From a checkpoint of a small transformer trained on Wikipedia.
Size: MLP 1280 SwiGLU, vocabulary 6641, 40.3M parameters.
Architecture: rotary positions, no biases in attention or MLP.
Training: a variant of Adam for these matrices, 356M tokens.
MLP neurons of a small language model. Each row is named by its layer, matrix (gate and up: input weights) and neuron, and shows model dimensions 64-191. Each number is 50 + 12 x the weight over its row's rms, rounded and kept within 0 to 99. A neuron's up and down rows have the sign that makes its largest values positive.
After each neuron's rows, "fires on" lists the tokens most often at its 100 highest values on Wikipedia text that the model never trained on.

L19.gate674:44 61 56 42 39 56 55 49 48 52 55 49 53 32 33 38 67 53 52 27 52 57 47 63 42 51 26 39 63 42 41 38 43 43 30 81 29 59 51 47 41 57 58 59 46 46 54 54 59 67 66 68 47 37 41 34 48 42 47 48 39 62 32 70 46 27 35 44 49 50 48 23 38 34 56 34 45 46 24 47 51 50 53 37 64 57 59 25 57 47 41 48 49 52 65 59 50 66 49 57 61 62 49 56 56 29 59 59 35 24 44 40 47 49 25 51 30 63 24 46 76 32 35 41 79 47 67 73
L19.up674:65 56 73 49 53 57 27 57 47 49 47 43 54 52 41 66 49 32 58 20 37 50 47 59 53 65 29 47 50 20 27 60 66 61 66 64 44 42 62 41 57 43 59 47 48 50 54 50 40 59 67 68 71 56 30 44 37 46 43 40 71 63 37 66 46 40 60 38 49 57 46 28 54 52 42 47 46 69 53 64 56 64 49 29 53 57 28 56 46 45 35 34 47 78 75 59 52 29 45 59 50 78 50 56 58 45 69 39 42 45 61 55 50 49 31 49 37 43 41 56 61 57 66 53 60 50 57 62
fires on: "R", "r", "gr"

L7.gate208:59 57 43 45 40 45 65 46 56 51 69 52 54 58 44 49 49 43 59 41 47 62 59 33 68 56 53 23 45 42 43 31 51 52 37 43 48 65 42 40 48 70 46 66 37 58 42 65 45 86 63 26 64 51 34 49 34 58 51 51 51 40 48 44 64 55 34 37 66 49 63 55 41 63 42 62 31 58 52 66 48 49 52 64 66 56 60 56 52 46 54 56 43 68 57 55 47 37 68 56 37 37 60 60 44 48 59 33 50 59 51 56 62 45 55 53 59 55 66 54 36 54 46 54 26 28 56 41
L7.up208:62 50 49 27 59 39 63 42 55 63 56 36 50 61 52 49 65 10 70 48 35 52 43 43 64 55 35 41 60 41 48 49 47 38 42 55 57 56 47 56 38 68 45 68 56 69 45 40 56 46 55 17 48 43 58 50 68 51 53 52 84 53 48 68 55 43 32 52 71 67 36 44 41 63 50 75 39 61 35 56 58 48 49 53 51 62 39 55 50 47 52 58 69 75 58 59 72 43 52 57 36 46 48 61 51 50 52 18 37 50 65 41 64 19 74 41 42 48 50 49 43 36 51 67 26 37 65 45
fires on: "o ", "to ", "-", "om ", "Silver "

L7.gate105:40 46 58 65 53 55 41 42 61 38 52 49 52 52 46 70 61 37 45 23 43 41 37 45 37 51 58 61 33 41 53 39 65 46 48 46 31 28 42 46 60 36 33 41 10 44 50 62 46 57 41 50 56 11 58 40 36 56 42 68 56 76 57 59 58 62 53 63 33 44 60 55 54 28 60 45 39 51 50 57 40 49 63 79 45 44 63 57 42 56 81 41 69 47 44 51 83 30 43 68 49 42 74 38 38 45 49 20 47 37 45 60 55 66 73 27 38 54 39 44 51 43 52 48 63 41 56 49
L7.up105:40 34 66 43 78 45 19 60 44 44 75 50 52 45 40 60 60 39 60 37 38 69 37 67 50 23 61 50 30 32 58 44 71 47 50 59 71 70 47 50 21 53 52 25 41 24 41 81 55 41 51 48 43 60 47 58 41 50 85 50 41 63 36 34 48 59 51 46 44 56 45 49 47 62 50 35 35 73 52 48 52 49 40 38 35 25 41 54 32 51 67 56 60 47 45 70 57 50 44 59 51 34 67 28 59 41 63 52 65 48 54 49 53 41 41 45 36 78 55 48 38 32 50 45 59 48 56 46
fires on: "in ", "on ", "over", "ill ", "per ", "within "

L13.gate885:35 46 45 64 49 49 34 54 36 65 58 37 62 58 49 49 48 56 43 70 41 31 45 45 30 32 73 53 63 66 54 40 33 45 65 31 50 56 41 32 70 56 56 34 44 29 48 77 28 81 50 28 52 47 82 46 49 48 52 59 61 38 49 67 72 56 37 32 34 61 50 67 22 58 48 57 39 46 55 73 75 47 58 53 49 43 40 71 63 47 53 59 64 52 66 60 31 67 65 56 82 41 62 56 63 19 52 61 44 57 62 31 45 42 51 63 50 47 33 45 65 49 49 53 43 53 51 38
L13.up885:43 34 59 56 57 80 36 64 42 43 28 54 59 41 37 68 54 52 27 46 53 43 57 50 76 53 66 49 60 62 45 55 33 42 47 41 70 63 41 47 59 65 53 35 39 33 55 53 29 49 37 36 66 53 66 65 40 64 71 67 46 61 64 43 39 71 48 54 29 28 63 54 30 54 57 47 47 58 47 42 74 47 44 65 29 36 41 45 59 27 37 57 43 55 62 52 50 46 53 39 47 51 68 30 53 37 56 55 34 47 44 30 41 87 47 48 49 57 48 72 52 67 37 49 38 59 36 65
fires on: "ing ", "y ", "ial ", "kil", "ic ", "ace "

L13.gate249:51 55 55 50 36 38 60 57 53 72 49 41 57 50 47 34 57 59 40 43 68 53 61 57 50 48 72 70 56 58 36 45 59 43 44 46 39 64 52 51 53 57 47 31 49 48 57 49 32 69 63 59 53 41 44 45 55 68 61 66 49 59 24 52 47 24 53 39 64 34 54 54 44 30 50 53 52 33 53 59 49 61 74 51 55 54 33 39 46 52 42 38 47 58 41 36 46 49 55 61 50 51 31 55 50 43 69 68 14 40 45 53 38 57 23 35 49 64 22 72 74 35 62 55 48 30 39 57
L13.up249:49 57 56 50 42 45 40 57 55 30 48 49 63 30 47 63 53 63 34 52 64 53 39 54 35 35 41 60 48 55 64 41 40 55 76 85 44 50 49 34 62 61 55 50 55 37 42 48 32 43 49 39 47 47 48 62 41 62 64 86 58 81 49 57 59 45 67 50 26 38 49 51 37 57 67 58 37 65 67 50 60 58 63 54 82 48 36 52 52 41 37 49 27 33 53 47 49 55 62 68 28 59 69 39 41 39 71 60 45 62 57 51 63 28 44 65 50 60 39 77 67 61 57 54 46 53 50 67
fires on: "r", "tem", "Mad", "Tem", "Christ", "R"

L13.gate684:41 44 29 55 43 25 31 56 41 52 68 38 70 53 62 53 30 65 27 49 66 47 64 49 46 47 43 56 45 52 67 40 32 49 62 61 50 55 62 36 70 38 59 44 59 56 75 67 54 45 57 37 31 41 42 59 49 42 71 59 45 45 63 53 41 54 44 45 48 67 52 52 37 37 51 52 54 24 28 61 35 47 55 89 38 51 46 55 42 40 47 50 49 41 60 40 21 37 56 64 40 57 57 57 47 38 60 73 69 49 48 56 55 61 36 56 49 64 39 68 45 46 61 34 43 51 32 32
L13.up684:69 43 50 36 38 60 39 68 52 48 39 57 30 54 53 49 55 50 29 43 63 51 39 41 48 43 49 56 57 61 64 58 45 61 68 33 76 71 47 54 68 39 38 68 61 72 36 43 55 45 53 42 57 79 61 37 36 61 42 43 42 45 44 52 71 70 28 62 59 41 66 49 57 74 45 50 44 55 62 49 31 32 53 60 55 34 49 61 53 39 71 50 55 67 45 50 43 45 46 49 44 78 45 22 45 67 50 54 24 51 35 52 40 20 40 67 57 25 51 65 58 62 50 64 60 46 57 35
fires on: "high ", "High ", "highest ", "graduated ", "attended ", "higher "

L10.gate1152:61 40 61 36 70 55 47 51 43 44 66 47 57 67 47 42 57 63 42 53 54 43 57 48 61 52 48 57 50 49 47 40 32 50 54 43 65 43 37 39 22 42 59 45 27 53 77 72 29 61 46 50 66 63 70 62 28 47 28 60 68 41 60 52 58 58 52 38 14 60 52 43 47 57 58 27 42 58 25 46 64 55 53 61 36 79 46 54 60 32 50 47 34 78 46 38 34 69 77 54 69 37 52 55 41 23 38 53 54 72 65 39 49 26 46 80 42 78 32 46 49 55 61 64 34 80 41 48
L10.up1152:51 60 42 64 65 53 74 36 58 26 61 40 46 50 54 53 43 45 30 39 49 40 49 26 51 32 62 56 58 40 60 35 62 56 51 33 64 53 54 36 61 49 63 38 39 44 70 53 39 34 43 48 39 66 26 49 38 69 48 45 46 42 57 38 53 52 45 43 44 60 37 48 53 65 36 64 32 48 39 73 58 56 53 50 62 23 41 66 65 36 70 52 52 54 47 39 36 66 58 43 65 48 67 70 41 43 85 47 52 66 29 51 59 44 62 59 57 46 39 67 63 49 62 48 46 70 47 75
fires on: "ing ", "ic ", "al ", "ed ", "ial ", "'"

L5.gate983:39 44 46 47 33 49 39 39 49 46 53 19 47 70 52 57 43 37 41 51 33 44 47 44 61 59 59 44 41 61 52 62 61 56 51 65 61 72 45 56 57 19 57 43 45 65 50 51 55 76 61 35 36 42 73 66 52 27 27 65 56 52 46 64 10 63 51 50 61 46 58 25 43 65 54 51 62 47 44 51 36 48 42 46 35 34 49 52 35 35 57 57 62 60 14 56 38 69 36 47 39 57 50 27 52 50 58 28 50 57 44 32 52 65 69 23 70 47 61 56 43 73 54 65 57 36 59 55
L5.up983:41 73 39 44 54 54 65 50 49 58 34 56 44 52 53 39 36 76 51 47 55 59 42 43 59 31 49 50 60 56 38 59 52 28 46 44 38 36 41 54 55 50 47 49 50 67 51 73 61 37 53 53 42 63 49 61 50 62 57 47 37 65 51 51 67 66 47 52 53 43 65 58 52 60 33 45 59 56 56 56 42 45 51 48 63 52 61 52 55 41 41 45 45 48 28 53 48 32 61 26 51 70 58 21 54 69 54 36 71 68 52 49 63 43 67 55 73 38 55 44 42 32 54 61 46 66 49 62
fires on: "due ", "ing ", "=", "ary ", "for ", "nar"

L5.gate709:52 46 50 73 51 40 47 68 52 54 39 30 38 53 42 64 45 53 32 55 57 52 62 51 65 55 49 30 55 61 40 54 32 38 63 34 24 53 67 45 40 56 47 54 31 83 70 38 45 74 65 52 62 73 54 38 42 39 25 63 56 49 37 64 68 47 68 71 49 45 44 43 44 36 52 40 69 45 41 53 45 55 47 67 27 51 60 47 51 36 25 33 45 51 34 47 46 56 46 59 47 79 56 43 42 44 38 45 52 54 53 39 48 58 62 30 52 34 75 43 62 60 65 35 50 45 77 40
L5.up709:35 43 44 65 50 50 49 43 52 40 50 48 69 49 54 37 45 50 42 46 55 62 45 30 53 42 59 46 60 27 66 60 50 41 10 50 52 28 45 48 35 46 79 47 54 54 63 57 59 55 53 61 25 44 44 53 52 47 58 53 52 41 67 61 64 55 60 80 31 46 50 39 22 78 57 37 58 57 65 46 61 49 77 41 45 48 36 44 82 47 27 31 57 65 28 54 66 64 58 43 61 65 63 26 50 41 27 54 50 53 31 36 46 51 42 60 31 38 75 59 57 49 52 48 48 36 63 30
fires on: "aw", "running ", "ing ", "-", "ary "

L10.gate1103:66 44 33 61 45 35 31 40 41 66 27 33 36 54 54 64 27 52 40 56 56 41 55 46 49 32 41 42 67 64 50 47 51 37 59 43 60 51 47 55 44 48 24 40 49 18 52 67 64 64 22 60 49 17 42 55 70 49 51 39 51 45 48 35 57 37 51 35 50 59 25 63 47 51 46 46 52 49 51 62 68 66 55 58 55 42 64 58 71 50 61 53 71 49 37 53 54 61 47 40 39 45 72 24 67 58 42 56 54 45 51 38 77 41 62 40 51 53 51 57 45 58 67 70 50 62 58 57
L10.up1103:57 21 70 41 68 27 71 49 44 48 24 63 51 24 42 44 71 50 36 54 73 40 49 54 44 45 34 58 45 69 53 38 38 47 41 38 58 60 59 42 44 36 39 55 50 34 48 45 56 43 51 67 40 53 35 39 59 32 63 69 56 41 47 59 49 53 36 44 20 46 61 40 46 37 43 55 50 42 57 50 53 38 73 43 42 53 47 59 46 66 44 58 37 69 56 29 34 61 46 58 21 67 67 48 57 49 54 58 66 48 43 26 65 53 61 75 60 55 39 69 54 57 33 52 43 58 61 45
fires on: "|", "father", "Website", "act ", "artment", "life "

L7.gate693:51 50 40 33 62 56 43 55 35 42 58 50 46 52 28 61 49 45 39 65 48 54 43 50 42 57 54 74 22 54 67 47 47 55 57 52 61 41 63 39 49 35 65 46 41 61 57 40 55 40 43 37 42 39 39 62 64 60 46 57 31 31 51 46 23 58 48 54 66 72 44 62 40 50 55 40 53 09 61 47 28 48 45 48 46 61 43 64 55 42 56 62 47 33 40 53 46 43 42 42 50 37 66 65 51 45 34 56 62 49 61 61 51 47 60 46 41 70 56 43 31 53 40 53 34 46 52 54
L7.up693:39 39 44 23 57 48 40 59 43 43 32 69 50 67 33 59 55 51 54 60 59 54 52 54 56 57 53 59 60 35 66 42 55 55 56 41 52 35 47 49 39 52 54 40 45 56 53 47 58 70 74 28 40 52 86 47 45 48 53 40 38 54 42 36 32 46 58 42 58 66 35 42 47 49 57 38 57 39 67 57 57 51 53 45 10 55 45 53 44 48 51 53 51 51 45 54 67 72 38 57 67 60 42 52 58 40 47 77 62 57 57 37 42 45 64 22 29 61 60 26 43 51 46 48 66 54 42 67
fires on: "e ", "es ", "ie ", "us "

L7.gate623:58 53 38 64 48 48 52 53 46 77 66 45 38 33 47 38 39 64 46 48 57 59 37 35 66 43 34 44 59 34 37 39 46 50 28 39 55 71 46 32 52 49 53 84 66 62 57 41 66 71 44 42 68 41 78 45 49 77 76 47 69 64 38 58 61 33 40 41 49 43 50 61 58 50 48 54 54 37 50 41 45 32 69 63 45 34 57 56 49 42 43 42 53 71 46 42 37 47 64 60 57 30 52 42 53 46 66 40 32 46 24 42 49 40 33 42 27 56 57 69 53 65 50 46 22 60 54 57
L7.up623:82 57 55 48 43 30 88 44 60 47 45 56 47 43 57 55 43 44 54 24 65 53 65 68 67 18 39 50 61 47 41 39 56 57 59 50 53 70 47 42 56 48 26 69 70 45 42 32 48 49 50 24 63 35 59 49 47 73 64 73 53 64 58 39 77 30 46 33 78 65 55 36 43 54 53 53 30 52 36 46 62 37 42 54 64 30 69 68 30 46 35 48 59 42 42 44 54 63 52 33 59 24 47 71 42 50 84 51 56 20 45 47 36 52 42 53 61 76 51 54 29 52 45 34 36 52 60 73
fires on: "-", "on ", "om ", "tion "